Part of a small language model's weights.
Size: width 384, 3 heads of 128 (1 for keys and values), 17.3M parameters.
Architecture: RMSNorm before each block, no biases in attention or MLP.
MLP neurons of a small language model. Each row is named by its layer, matrix (gate and up: input weights; down: output weights) and neuron, and shows model dimensions 0-255. Each number is 500 + 50 x the weight over its row's rms, rounded and kept within 0 to 999. Numbers have three digits each. A neuron's up and down rows have the sign that makes its largest values positive.
After each neuron's rows, "fires in" lists the words (lower case) most often at its 100 highest values on Wikipedia text that the model never trained on.

L4.gate481:459464575485593531489428441456497469508506583448478580510507402472492455426579507438492525509588490522451493586429544510544518588510514484505562517547529396512508488429525514547471489502530496577529565444494466397615473537552519511469522506450448498519447513492422540532380519517490491525587501500527438474522537498481554520503496492496375519563490454547426493506523515434529425530485482526483492430503445556493522418451465580494517450503426443492541519443466441451527486480436495407419565462523457501481526488588486510443520416550475569523559542467478515461432575600578502489526445412564435525485498485588435488502491471634465477473429552483460512451568512461404531562510501474454459497449429424555522662559371493451597504531436540464501475462507456582486539442530478
L4.up481:560485520459528527519518508481524452483498525506506496514476514428427485551516388426476515474493471519509551510571559487542486426523460453646526494484607521559420499520515551505500478509568569512425507549543486516604488520442565584473522470426471480554566565514459485449504488446468545499482503485532467462519611481539511623512438481496481471536491515561474473457473549544513367454629454489588530586481542391467527527470508587472492505516516424412444570451523466545477454575551532522556548503571433379497555486481374522492617509511389546490482534496586504463413525483447598464451443468501553465479507449485500448482521578453606549509479501490507523451561454488440522590551547443454603495467521513576487522575541561501526465515522563425532444514518530457514471506476503
L4.down481:588501502553495485466534502443526444509484498477496463363588492455567549469617526578509443528523522500479479441468496592536616526507580490451463511467558542429501422482472453441551591647502535511629520541520591508520568470491549505537526368536488536579626460484536462507571441546589334494505520448446498463450517450439566472544634433512607468513445547441565533515539513497526569572538575479514487484435517482502550616469518550519505415362555541535515468505451467584499461524520438489462475490455583487591502491555457458592509623498526522449435514456541495537592455537514553478486503519508523489503509484458545507406614490467592471539567474484537488559495399517580467516483541527526545493508552489477545537457546502512508461526474456466451426551507569568408502611535495
fires in: "is", "was", "are", "mostly", "most"

L4.gate98:522544509502405410457479572501529457622460447597495514473666520558469465599519460543493433504411526478509474568454492482520527556516488493500508580519556536472553422514476501543436596473550495438453482531613511459537509492600562521559495560528477543470444450463485538477552436461485521455454496473459480467490507521478525587524535503461480554483538554553507550398488500465460534498539547531531483479445412526553523476532488549463469406508533495444542521576480473517504419593486549422410451461503522460568530483529532512448466417503471501456546484436559442608611470572492469486491489522463458522470425518487459492477551443439477488462422396580432492501527466436513528482514534470438467499619400483412487482502487458465552513411442448472516514477518593458515587472511422
L4.up98:525551459478528541497539492480543562492512605455538518510574527515462529409442393462438606478507470420564490449503535492478553435434585506458443626528507515471492450465469526535529476580521550505515459437542377593553599507538553548417408517442526490536591526607536432469548541537468605566541493478551488528413443477507502463503467439484468478616483437376537485520534499466535473463429469565542511455471519496486599583499547546468409483465541513537476495491447411580472499484483485617496516524450482548530505573430529435497441483455585540492464465526472487539592486507426531528473509488581472522536507472478456511486573450435459435503448587549516501519661490517530524501565447554501526546500488551461437487431482517568506532498488525487413474436424444486483540483463453
L4.down98:472509477419524486450516568441528537625461431419565494500448544610433481514487525485471480526491502517575430541511464552588568484557564431495423584446509587514512434446493523477515475548596593413483565501485550568541413392549542480441528539536517490535480508442515378469471507553459466451507533548457467518477412556445517509407519437539547534551595559470598518411562469499619545513568551552537532462466451545554459539520458553506486413413610511523507582544513499525519477479479467546383478469515455469497465410485546525526520470485458569504470553474530548465548487543375545501539522531498483568478546478529514477506575508401554553533533489559535560407507517538542532484580438490512546507534550535469476430527633410520518485363471402510515483449430566535495492500588530
fires in: "to", "into", "in", "over"

L4.gate498:481486395456523558478489417523557521468477487535484565513416526421506431541552475471474485450560495407481433483482488497510569444537513527464468537494388487490443567537524556518470506530514573560493500474479549520436424401499464545465511549537516515414442564545484515385397463587529478600573426474471568482515373474434526542465678379493532463517468487474533526432463531511444541564362413559577509468500469559464507485544513444562566494523479535425500525437516496502447558509512473470523483545525472515472392501490528571520489506512485476464541539561586492522495471451425431491547538607489492510475522458486456557411557540426483506558500542599475491513465457487543534445481580335530516514537511474435476634478512528491572446455516543479451550463489450490559446404527479
L4.up498:521480491498516429518503536485631601469520476573462516508380619389504478462548456517607454448437471462513478496512509511544525513512548439534566514413449416515549577566488533533482497528535529543512516452519486473444466507408521524485468502464460495462455513524534529571457482483453494492483478454451638453491453446481494492461437509526526401528524493502437501502482537544469485455472475509488436412400580441574442446524567305503524528543471525525506513496507370464437471434465466540530503535479508504535475565491540514500505542535394560480498618587555537443567496519500555507695484560508405574525464502548451487536494544535496461377495496496442396463496460468498448546440442537528562497417426497594501520457484457550560534431454582433523520521442502405440517503542504
L4.down498:458463547459522494505339499504522526539539460469391513488472537526530561369487587473574468522561443525477465536466466484486370498427421495532512551535568526528462457451577461475523426515509542515570493527497502512469424490475506542581532461557525633435455469520529557443518476559607577564489438428432487512532478525538519533438577481556489578487501538568424513434501538498479541492497450555464517419485460473464496578510479440566397427543517527492545523509516426486473547531536466505444513456487587506516486519534508590472541539390551523544501544564580446573523559521549573431521396475451467515553503475530466493570481437460363481469558606489460504484442486572516396472451451477519535517485518570458436490474497464536444500568532556540497506436479411408543506471510458
fires in: "to", "on", "in", "for", "of", "about"

L3.gate884:453413530491458554456442489506535482500495419464459463432441518531478470497522406577478487479469403573464504557498512593482615465492521556518486488474412494441543461477356474525479435450522467505498438502589484473458549514579560484553496557543399640478539441596440600544499465394551535519480479441462460515475494536541457491472542444563467477512498466486497482476370504488479421516462644431386535477471521492457460461521480556462482538423517404554565532557504536580458585501556505415371511523534539545575486535523494526395490521409520546534588480583501464476641503465516472485538481506515450542484446475475581478525553449408392482522528582479501385448479517560505549514469519458467605536506509544486518469511522562517558514437519527450538552548513509510519448567492493
L3.up884:487459519478486481437387474468476587532526470436548505501517465609475477530605470389538500543520497496535466405528380583518523404460518442483542545447532565483447572424483476530380553452518390523479561443546519477542494489505576461578544544489544487444454559451543486489530607522601461505451375469505493465600463556518449447598452413523436516529454471502564519504423437536627499521530504482455513478459391547492462471488485499610476547543479501556614499534511517509461496613367532464519518485555524506515512558479549436532531501492510505465479579530555558473542418501587472555542555522551516579520492495480508449575501532433497448561535478486624543560539531552516518476456471490520466510516442446454540539444385593397542484532611537474486529552521536527473508498533526
L3.down884:579480537457526594375543444550578427487559515561505482544521517502572495489475445534427488501437575430572514535508538528547556565489548440505495447578450471476435484475423520549562487469509520435498540486497482535434428529514454530554518482495477771493598492563558488503517539539546525516440513484526565394477491451503389549387555423503496493503497554559519505437495528448490524502532414479462545533462489558485491493373463505536534542609566386452461508502468571546425459526530477504471518509555537602525460501523552508509533585481517487540474529492487488613489480531488474428511468482470458442508510553536505489522526557445510521559498594429583472487440526486555479501477492551524517493519435570527593467487511543581460467486460556545556436444536577523542530547498467
fires in: "his", "her", "their", "the", "s", "our"

L3.gate48:486495430492589490511422416477479437484470457508492575470515470500535506435579402551536502518488487542537452504485450518491444424561383485502502515482432559530545488392549440446525572425558424598593441469496604493490444446456591492476521547588523518514541580506503531453428463431495505448550486431547430451420497517561502503552578447446462515446543482488537489484376477526522449446588462520527492460549425501439459529469527540558477584512506563574467491379490556569397471553568519527462455437541493487542408424467461456434452498503488504479454496587506518580514508496443454468457577503540440523493615501450526523577469544448552475467631443460488586594578479471439504517487462557512431483548466546485511552509482474528592565461498564540502481500539528425549509520458526
L3.up48:459570390584552480545528457519450530404507430506471503447338503594506497457554529492491441492438479491515389476474513522479463398480493486557589561501562512519504470373516426469523503463556477530555459427533498555545558587496521517527543572489548544468520530499428435488504394585584576610491485399492492525598473512499518486456550491423432557497493403494492519518523471497491570502424406471463526504502544462542565530553515520445541508438439507511466497489569407530462486533521433501463441500431519515408485611470552534565564482463522564452504418480505582482473550530487457457520566508438540470616426537521531494490476486515462464500526537534418548467459482554480481473437568466473423394498534448437556529481569479590475525497525507419520556581542479426513606518565522
L3.down48:517478541468510482457579477511469551451446509558493426538435511534526413479504559477500445433509442539475488504499519486474469449457522485417486503546562617455537474527438485511522485496580531446513541495533603495458448566504426503569483504552505594443485502519548484463515473541549552562464565464493520519502501454469469545527489528566436481552472523500498483507488507492552503490530462508442501479440551492463509482416485549476617425510511467454617423470462537478506476610489585516423535502503556388596481473513504568505613439503519543570462574448447510478694450505556500538571494480453522504531435539466525535485489450471488477603453375511523578463517530554477499504484504507553486437555473442466521467516527467455482428436521474471397521427567475478503442559532542
fires in: "he", "of", "she"

L4.gate252:434497556522580519495505548531499471463563531514599562539505419537562557522486422537493588509457454488457466372593531498553633460442461542394480426558561545454498518546461520532508412522543584524457546418480488495571517414635502491501536461465593492506480437509461502531443581542578513437521487524546468500440502551510483515554471559587606465456479541560469514422566452440501467473573516539543507537401548564522615471491535494440468389522402537464479507507476639469517453531543396496450500504483489536459422539490552588473492593548550602405493480514434458486533489487439474450521493552444392456558503517483527520383458568472519551599455506541484515542467492467498504559501586390444498428502430521535475479526457499540522536433438533494555548485456542534544489533470463
L4.up252:575580565521451528598552499567459498544574566542446463444475535565464462512572527474500505476438468466470464475557488528496480575450498475523524480510583503517432458596503514545467511501488583429571498441552454446546507472444490520538447478487447541464464500540486520486490426557550562630462469653447559552494390493554501492489467490469507530548555600510453490527584480452554540469541609479441506639515533468542525376469474499540481412538499526528549527476504475500626435468522529448448519465556478480512403571529550501537513573532521542497540530417454505682466638527542560527475355418555381461491536438552474553512549532510495536533492514512442476472534518516428503468504555567460492513501476406528464564549488483503504503496499466495635506518538520446513537551530443
L4.down252:527556510478551519527580538539526535528482491510422482481454503580509417468485461571399502394448429451456468571417499566531448532573570407512460478555584487570492528513516460488518449559551448515456550494445443537482482506553542503440464455480515421454532417410373503494472536483521558464481462494486548465490382448547471577492470572423518432521531535488477515475464375634552442480599557524472484496434474492531502438529505455552478508517523417440525370531473443446420512422390546544396499489398551438616547508461514482516527483574558495515431501563539485503504589532525491525427522454573536463499509528485443538444455493498456521570471480397474473539476448449465553441490465451451497463516430507486487474489478548412569533521508418527456515679458422459504407539481432
fires in: "in", "is", "was", "by", "at", "and"

L4.gate699:373483524537555604513460538459489522446452567518559508474478538449563519444493513426553508374438529408521376529566569468440511584481467557482511455468547509516440531449554502566520528510464426521433466473529517457509511520527489454481571522513404469431556488506454449543526423483515502541507511533542525523497484560514517437555495443524563465507439493492441493501491504530477534491521511495452365498531502472510485432480516483517533445565457483649488571470554505593563562466566502582441514445489512530571510417506499382421495520385524596504584490448480523443401437486511512482560458450545513430372503597464469507432555613538428490522514445422363473522409483552573525564477514492558532523488483491435488508504525476534541472546537398598471438467518439479451414538453425
L4.up699:414496467471487486449502573522541485481483471447439474467502393545423491524503583509482482593507525508584475422459469448571563523458531475470378535559533493557516536499579513525486505529482534450523474485545473494543545517562542411462506514457510512476538525501498476416464508575430553544479467599535501490397513502459504551463487435530448461525410594498504479401485606551475499453511493538549485535436504552496507408474504514560526440455584551435478462567509480414561471442499541397455549463417432472420438488465444474522493432490508503488584489532551494472480541535483555620573524508480504471480436496498512539461548470496425498515455436467483542497528513622547627565453396602591464506510507518549545535505496494528462469471537512416473468571584520487544497458487461
L4.down699:459397560441574533551476455384561464520527498547471514522464513487428526477505496501578522382407557552463502530552553451511502535480547530505575472504444442415497465466491492513654466488562494557570516546497425486462507519533426557493493503421499428530417504462382513567495481457490539513386532490490588513553553472504485536477533578425436512533501534507500535505560431404608490498585502501500551484504500541476486537459553462454569490570506461485483450412542497551465511553492432433523565486513445533462475468539441485443421502477539490477526530536416502469574407423565521494553426450442437462456417496535453457480499468481460503512547512495419561482496467498425486482557469552578504460529491396461464562455542519467419532535405537548412510540422454532507469467571500
fires in: "of", "from"

L4.gate101:574467520495485384539564576483581544490527515573524619459525459556498565559472512474383672557536500491539479546469547545538509475492582477484482487446471585551456482522524437554471548493571518497436520516482439499505500462552479421502488559572407485492477546533428445452408544543507579556490422507508473394513461468508514470458520486568419518512504466527571551518538518532491452479571597527582545529505513594494525559532580478537487453493506527475562500499360461412436459468501498411424528449513468525502473525507496485480494554474458470482523508520524444551483461573433445433520513497540460491470505456497530497523498520442524492524456523484507511556585503507503543574552418542534517544521514476385504532473532433500597481371542549519529532600522492529506501505560429
L4.up101:546484514489551542570537652491444558461419481513492514428541446418496464471522486459492477520628431518505557507530422515496443504463511477467428510525500423509515500483523496388475529498516487464502423472455343504556552450557485523415491553505457543522493415481516563474537575440403555550461488495469407469502444557495376604539518502443515481526498617550491604473401531390537506452421405532504529481401524482618539559442526508472524568473532457410574489474449478431425419503481507603503416484434490493529472614489549525460471619560452485455570450466459493511485602511434463429566473486529383543543513443473448485519532407579431500442540478588524574517460485556504525566450486476519423531618372572441505483523520533469517543514556434554479525512511472469449546449537517
L4.down101:567560587448464453550477414535486481510467438566571413562507397543473460462502501477485458461536519510486479469567531548480539391463432474470420448494415534673497496503507522443452514504508535467564485455493537522447491449594519470457523530445485599462553437464537499459455548494528451544518508563477450504500474519463507515420558487538468488516458573515522495497422510478533506622442474584478479453402485476548526532488519489355578518504591442396560563509558521432525497519450528457506512544480547554475574502568495483521465550476472501498497580546552503583506558532473463481528585573499573587566508556512550508444535493492467519587427545516503494585476557646508525475460575474490547578494455534444495515586436520534556414502553494491561497491495526471569534588445544
fires in: "to", "into", "from", "entered", "with"

L4.gate68:439488459444479541530483562451538526547565503503502529518479454588543546529535438489530558529483466435442606498515427386534536566426587570447499565520452551510486524428460463554520514499572560547576465457534538458494442505560450537535425523542582464503520632597482490472437404460471557557528472462559523500423556493544478516489586558508502523515465574487489546493392513604552440530590560457590538491399459560437518518511425473431545489490573500443541438520442519531571559499450518608505505451447416541508467590518449611433457515301442482422501536519443451458534474573365535553495543429540475485449516499481477500498574482521530464527533405493490420508470446531491499527655480525461555549559486538616414549498518527425505483438478529551598517469522492491448498502498519
L4.up68:466521414399502454519429587499468487574572443453503523495488453641456455493461598493459520541444525461476555446477483473490629470490458524488466500631456578513532561466440471479518494594504594486509481504489443471499514540549471464532490447540519569526517523516443500427544550445551576477489448542510445533358500474471476468424576490541606537560489450481532489469474560513533551442581570479548495476472469569509433450530556550487539473406558489499482533597499493450508607416436493524513513540486482493448466487595472513530450548446409492478494540457583411586579512537425618568590528565500558448494487507382501517377646489417475465592403497500570520409512573499567507498496453576538486545513504587517518554517420522474510433493529519526536528538455450368537506484474483
L4.down68:498478430404536362471465444439485436546471403500468525452626450643472497458370489502498483521455604516458477506541494535534555488485416448429484487437431506563604418545455539398532468551471488406565552538466497598468513503469586508467496546445475601485514541528523476444478573487483564444546514533518434531434473522483517496563591461510576507539503520421515502422572512396617542460527489424486478440522518563542439446506539609435450513410538462486437482465517482470515445458466569485497471525466503462542549498534464479481468548525508465538488580502488498618580474541385410469556484516458542576504548564450478469480564524450544450493456440529513540416480455544597472515538492471491497522506479533424407542522568421382522508486526469488507484384445521534606419461527537
fires in: "of", "from", "to"

L3.gate886:599444548516492457461449462462497462473491465535472569469490602467660451568466533550532562475581497568485486545488542458459525522496479472512447421502462538491530463533524426462475492453528497525534446392547471448464525476505476549388533514454538441494500601529532498367423572511511503515526460504633437443414531495507458426449520494548496473511561508587488534444405477441526507486601526446445574454460450494480489436479527474508609479491471510558501518439304520536383519507535529556526552534548459504477441554424503528396446564423470549462507510522451453512453500534470452473497541511511440507510515479507445502562498426461437485484557523407521490494557510420476463471484536535491474524496498454557542492506477571571585595383511504604529417508474568442534478516538457
L3.up886:455596430511536558541495458620498554490483461503592559506500477554456470412520438478554428447471556515544489427460563556598440452541517564466529543583543463463455507463471632448471463523559518502503458545561560502510412455497439529608476555570477563568466539493484531519467469482480548529503510449446506515453549553528493526496516363534564515619466542543498502459451499473563442538522513535483460548503406578531522467528587536529578475538444498558416555499493404495471481526477525484544436379582518533527474412522496475546565475488511495519519480422510623391489484521501449504515508522580492518469457520370526526519516540513541535482464448453515532590480553564480493463468612437542503400514510388461504503468502474502527557522430534519471586468504544532492444358369599
L3.down886:633435565483497570438515527437538578441549497582518500458582509528500538542551498481498466511536420503530415640480411498505512404546430536486533455416505485494508508485527397544456559485488560497492450488584567505445510587478519586621536560579472522519568543494545512497526500455461460499454487510534505524608483517507474459422512495593402458514462562504525508444646463513480468494593509468451530519483540490577521521521539520431446554505510463493481413469459521561596470498496458589503505472434537531424497533555504470499558481508543495492485528432345494503542546462469486507467467518502485518458583446570503538547490546526489486531546467498492475468526463434532463400539654483561490535438671582566556585456412523425581504463460472439504497526437586513443493469458527
fires in: "he", "one", "she", "a"

L4.gate984:413458556435507511443478539520504422560424515444525398543387485426418578561579557530428471493567559519486536448464521558558521505455501540517579467517515524444498528557584571539466480465484477542556480424442496576525559431582497456483514613473490441487448531478449540495420489503503529605591541524507406463516434514436488483454466454464482521448520462580446548498591515488478500568552476482486456540458516483507485518442481532453505511433548457462530582462654519399571515469512494464455562419451445553508535599538564529548561514566484612465532468511480597451477582502516467494490539574475464509549412424482534538434528570582475479517480449410496468484526501556512593457487489475534496606515486527421494462419476453524509666560506539509473504505530502489399457462478474
L4.up984:595498453523514520491464591382462486475482423505582479467454547463557455530551543488547505529485457408447512419418470511479534487513452522534507475475482613462561417573556547486503421434421407511472517533496502555527485480442406445493469497400509476422602546431489568481379494456483587631506554542517512484530521486567499466520465538496534545509563508401446533466492469506372485531493530484483464458461544487509500427488461523511536507529618608497530411531502448541503548428560543543478417396459452536571501497529475579500610439419537466540581532623481530443543499484477534356561376527494558473433381499541459558494480537469590488505520527588533408572513517565442545496460435548536432482557523552535562577522442561516422514526513514574483427521506450468579489466522400
L4.down984:437553503420561525450575507527508375491521622603432541486489494521502491512545538433540521529566558482464548578464444499471538479547509615478478501517507497573458463434584495470499489547520474533533587501384516534471393594514528468367442448526450489451463528451489524505320555580447629545464542496482514421510512483596401492543519488483483443477559551512424486482370436543541578492490459503527528393490453517398544513491569494614506470506473431386480525560546487456426478492369521517564498458457576441471504504435502555488620448452512515521476558479527438467489522557489563465503460390481465563547559481581533543577463496436506518474511552515379528545464533549495473522460433574428493420566414476531499388453516573472485570478477429517470447466504521480577539552494500
fires in: "as", "for", "from"

L4.gate697:542427509468611419512574506566570497480512483466464490517488510437585542510538471458473555475551451545544466526420547544498497517532486601526533501488513495506460548539648484474512508483507631482543485520538560469590439443517483508511514547469518485573413525619515494512468512561511556515506471489571473465542472640437481524529492484488438469492515437488448515528448477499522510602529419468542479449525589520469485445597519546498495561508460407552471414446566534454525497501407554445467499525592450546443489554459474510467508509422484541411520480604561462427506585480489584445518526552460497485478511436451504479537556455447460597441470531447439534410562567457442394468426445520528579517579564410415539535459548486415512486559424567396571552393538402554549526527546516
L4.up697:488499464545464555621554533536517436577476496595538541600499474514576548491572587423452583547562522453567480431457529550620507560449494477527472491549581502469491460541447529503492413500530550565512493482528588491464468508518545441463559602414435489534548520515483460525493549531413425559581530545449478503555527384496521584510487530500468534498507544493479458509468471555436615491479512539438569462573454538450533480492554511536474412506507478524605506358464450507525553414531502551487509558525410511454540559521469484577526497433428495564585471428498443457479533522489571437491492553439508417407506520542504617537549490559465507497437447493482487404502518507557442504489499558404405561521480544470539577455510513461480576452450557522479474483603486449512514554417550
L4.down697:465503496528443417391525494497464469545519552524493508553491476461536527457484577525511513474375473488518473471498479472431563575454449548504473472522439583570532530475522481465469601527548473515510529520470608449521523504513483501502459427498440477477293487424451499522468535516472622496564455612452477421546419460600578505522568561484488500449419521504537501435530535548509487462654530486409532488511529596367458501557565365488447395482445450559547556464476472516432431492596457442478462572530472501498508579498495505472491541452491503516507513449529519499436390462515489526492557479449470503516492598487413524429556468487611511428501534539459523486565497466494483480517606646502455533564504500502516435522508434465527546478462447496524444484533512600588421486535546
fires in: "to", "from", "is", "being", "peaked", "was"

L4.gate239:499507524552504426444348519466538469482585528554468451612496474464459467527460476452421528492432529495563505488486523447444517512458585552565540494493554554476405505494496484497458434472543539435526632487466486456528416473670548533447444550560522456504447613586515531513463540494549434599512490475504454437523472511486586517519499448486489552351455525584492584482468502573555502603432504465498497520487391539483507463402514444524487500443570429512542552556454540454549602525489487532561516592572432579568486614478496480501565481477362503451433464447467480517505528554431499627477470454514575507503473520540441487420501521543527461548468450412645508554524486519519466546446577470555592493520525447511426419478469489526602505426474462565539493487521511577554533523477535
L4.up239:490528476489529508505404513484546493443415403512450544591558553553480487489595545424557531526413475490508455509578531432342570539527378490457481539526395531545426532525409468504505515503489470498548510495551535453497472399525463443510461493452544512506416482454487553487479487537541421556521463524493542458440460537406514513498582493448511566483474443534551510469534459445503553473517397526451484537515494496597480385532440488486495503481461586431535511452476494487517536429538545566517450556524461448561499508589498491582521500543526405560537567567442494507531456530549431633369507566523543523411503469489528489402534548466515544453529455539506491398550489496530596449474585516497498520564535548660488529505501507520558606514445535548526488503502399513509503599523493
L4.down239:564526438485543471508525567483537511553489456551438549512477535521512527558587499510394443527492548509475468569625574534483496554548471509477447537526462465563515499532422513485501536469433604467504518508544489426493431487496525433614417472498526541516520444442485451464404587526378447515509357467539511462419453538526520505547485428424532524523564573485516522449510533456526568562563429483533483485494592507550490326530382540480558548533473440629498500515439411471462477405472474540436485526498424477525551514525521481495576474522499544474525472507491557417478451551530458547372590627491519499424574520450518453424460516515396579515477438482483544509463484541599517403507461472500584466516567554511492514507474514487483517531558477473477494474522551500543563573430458
fires in: "in", "of", "age", "puerto", "at"

L4.gate774:481474478515509430501450432416548495474415598541577559577513398529515525453511503427616482466467562548587473513421534457421503505491501610475561541478448549523512422517621537616531519540497489512521418505483502496587530484578521577409549523466494493558488491475511486472565459555453503557543511500502529494422489475425513484482519469602565417540495556533514479444592427568453484468514548469473497529477433550585499467461461492517532534540527431485488492535512459506479507497472446562466550426440503514516479476537453418487488527463552558371493506535478553437474447523498623535446450481560432531453406484470462442574551537547576513712514493525476550538454467388518542348391510511510601545558541521327462467409533507507589484539516600458474451495535469565463435526556422
L4.up774:568524498541545492545522527488550492526541433527413557472464554553484482520450510475550484428498521436493446424567501465491482534448470500586491449449445496514500475559517412421467419471505588513537506514503422467450555550509595527467551515561450463585455514473567474485520447481478478479392424483461509484554370450566526479522613414507384506492455504454428554466479572426432494461493452530480483576502539447490377448470505503521497518467490563637588536530476519550523462460544549538485558483506485541499554552551539491502615599581506524526521485444541419533613486564527521526567480469496431425438580468533445500470502473610422446588489536487469474552617478520600531495531482551553522506558547507477508473552418384545540507440516472476443524579538524417667493495434444
L4.down774:501527571549524479495478521518485508516610540534566491616447579523503454452520402433486503512496504569489452547562562507472535470512491408453533554518524537446460496471551503484462498466575491546396514398520521553478527624513517515480538484510539478571425511467587554499491457549597513529470529507490502489506484455506519429436546643435470526523553505436501552587546443535610479515547530370469557492587536555507426645471524548526450380454525514557517500492437491537474509500514555575467509546547559477539561581395408535487496485500484417530572552535516564516593524506544484403397477494511473490524474433524499566553541515504412492533590540408567466494579487497491484467569586376520545562487525488503530464516498469450472528543422460412467445481483471491489491458634555
fires in: "of", "approximately"

L3.gate470:447462546557428489500457501417447555483480427685464457422484515487534539518443404513528461580578554501506534480542551552475590588496446469409437478442442396463555526492514477478456494509528539492543481498526498555596569523498587487481439546541521521346471551462559516459499524439463529411495446488407444449539559542569484417519469522523483445513488473502490496532392477579432516517447529526492545476417497549513479451458512529457496588614477496488534509468394600523499443506553537550496549499512482517569524584416560423421494520507552491438444549565502549551499596489495489523508483545485531585490529420436454530617522505428500544496506541499541545457475464493508501507515544415433512510474523464574572521487485533471564541397580583521433407503558520570518435468471413
L3.up470:448490547528419532494469521417419572462496466527509477468553474462452488505514524448493473563458458588406453530471564460557565499451557460529541537398524459545493461478468439553526528509492526508470552518570510605561553562486569530539515551454481669505568499589514581547564546475435494568482473562484476445512479496542467483514467539562450437493473464534494508519559544600425538441448556514386493500466513610538503502535545533487567558495476454563486529564515550546470531602471477527435547532489522566420572522474446450510527447585548504482546561475533449475500629440506486437546505523518580523522503468445503484506572500496423542488582579611492473543528406594595559471492607503489520549501551485493523457475361522432557490405531457469531518511408449570490465470527491
L3.down470:473518488603506540445488572501516539480543551451518472552494487501471506441581558502509505416474476479497442475505538469545532507533481528562540541527534513428542482510544525468500508508536541539517476539482501495489517491506548590489516517498512854490498546503413487483455446498528525577516515508480558532532525408480507466473454448454503493534488477512579514550473507456486496471530544508495524501495534507426478450535499501529487480458478506510463459538535487524483519518444493472456452488525464505472525477555483481537544496516528514581496531489523417495502432543529510506561533428501499490463467495530527463452475484542434470481499528477518464548464507493490544517471486477495516529476518499445522480492541528515459443459427516486521514503441522509515491472496547
fires in: "its", "this", "his", "these", "their", "the"

L3.gate140:495480503485492443526469580476480496486552514474485436597458563454521473501468397423516480495563456574523558505584502508445501541433533471397458523507441562455510528444519426495479533515513524474417475424447525493577561481535464471339422442592502516422481455490494500486539520518407481490585544572406462521463492546506508558482544467371486446384445427524580532456448419491516447510484573497531520372449505477580412420501568456514560501570514443488470572529354547459538409471552537474459523427437534488510486492491412541484553552457574524477485507461459621464580521401471480572448435536518485498549455426498508463514457443527525593496429514469569486481529505491411477548483454392574448424485594485552393548487512606452503468384530557487395469524556524565477522556512407
L3.up140:486502484542474496595588437441456506526498523608503474479493521548530510396373480515506513456482464476471566416605524451471499432463515374488438510516494474459463462543500504508486518521527479452430394458566447424425607525411473449498520439509431566532521502501426463495482528529390515527602555469498517546558565531507421527490523534500483518532593487514556546489500514546556475480521537576446473440468609517448435571478544418415450487480439376458389474468484478473484455444458603453562589466453521493504540520581520515470543503457462466444529556490452389432574527370450481455492500468514507525510493440523438510502442447494459569469517546547524441621464440488513516494576411445587532514535580536509506470511592495387493416513454546499453601453451465534504570645484427
L3.down140:468531527488564528537518470509503487520530435479431478393486437411448591503410483530478475546490525509530525516524425500521559477475505448543462500611600500516524489423465543479495550508493499543490516455503540464420435533502594495524481381489539682496555525572465449463504507486527497539489590576568559495561513591606391516462568557580391529567567601514437502454564453456535427537481425546542485498527529502452586582453520445519465381533495507493539469479468524482524529463591584498517550532537578593522578545531516484474466550438498526596482462542569410516512459580474504451638614524472468465590504512456510522456453451532532447525545592436514459572557477514429548484542529508499491458406508539516528443541482436550452539466461537503464546439558474530503485609451508
fires in: "which", "these"

L4.gate65:478466547399523617493552527491551516437520516507389490484523478505528584421642478475531378417520537535450534560562506460530581533563393545435510429478381445509432515410471495493527516479532466537480439514469387520475508463487449506496479490566380526424438540486441523530536454501451614554475471490547513483431508492514543549505513509478497517443502440565432530519528508584477518462477413487541501519540555607569467478460486408487495523489454504502571558388434507579522524499542449531496618513500512561556431531468501508471500545476541475458500558520538483486514510560557426380521458539447485469550434487501543538459587518509467450480592464576475451476517500529548513541554462521503539475558542512544513532397527541554471420592462603490470482595538504434443556525417507
L4.up65:502443524537452497532397525470561580475460540492552428389511545439498510470480457470514495483587549471533417490510471578472444442476501538546405509363481570516482537396599480492513544612472567505549549482497507413547460507469509488512464542554459481452498487454450485475455410571444544500484391412551412621456469445591524490508504450558489463556458414470510515545450521513512567471484453548517580388452525497583498511484497501469434521466423477528568510612474452501448586489433576522589474474558528571551560411486465538524541561572600511441615501456523424521576493524556506484540481507542467512526422432546518515562524440559475464399518448494519504548488525530581598557410541409512398563496544539477542427530477494497481601460517531533475496474545536494453465413461539
L4.down65:500548457481561574520479456460482450501557445545606488532483460453498547488498467460521400487444566456476576532416544387460502480474428600508461478481492582490469474479546553537536459537560517527501502556520407468417557423505444455496529481403480576432459538475400533464475535507436503524477557456563601583464514537553497467512475552408577496550437543557388440486509447534510484455503553434511449509505517475466482456447452468527440492578502583587549430534498549597600467521416485521502573473492517526465501544537468511472495492529524612542508494575555450484572475518534354517401509383414482483583553446608539451496496577532363452433560636525459528551486546492466477550539469551550485537520528459558445524540458554493473414517510574461554492436492492459537663492469508
fires in: "to", "of"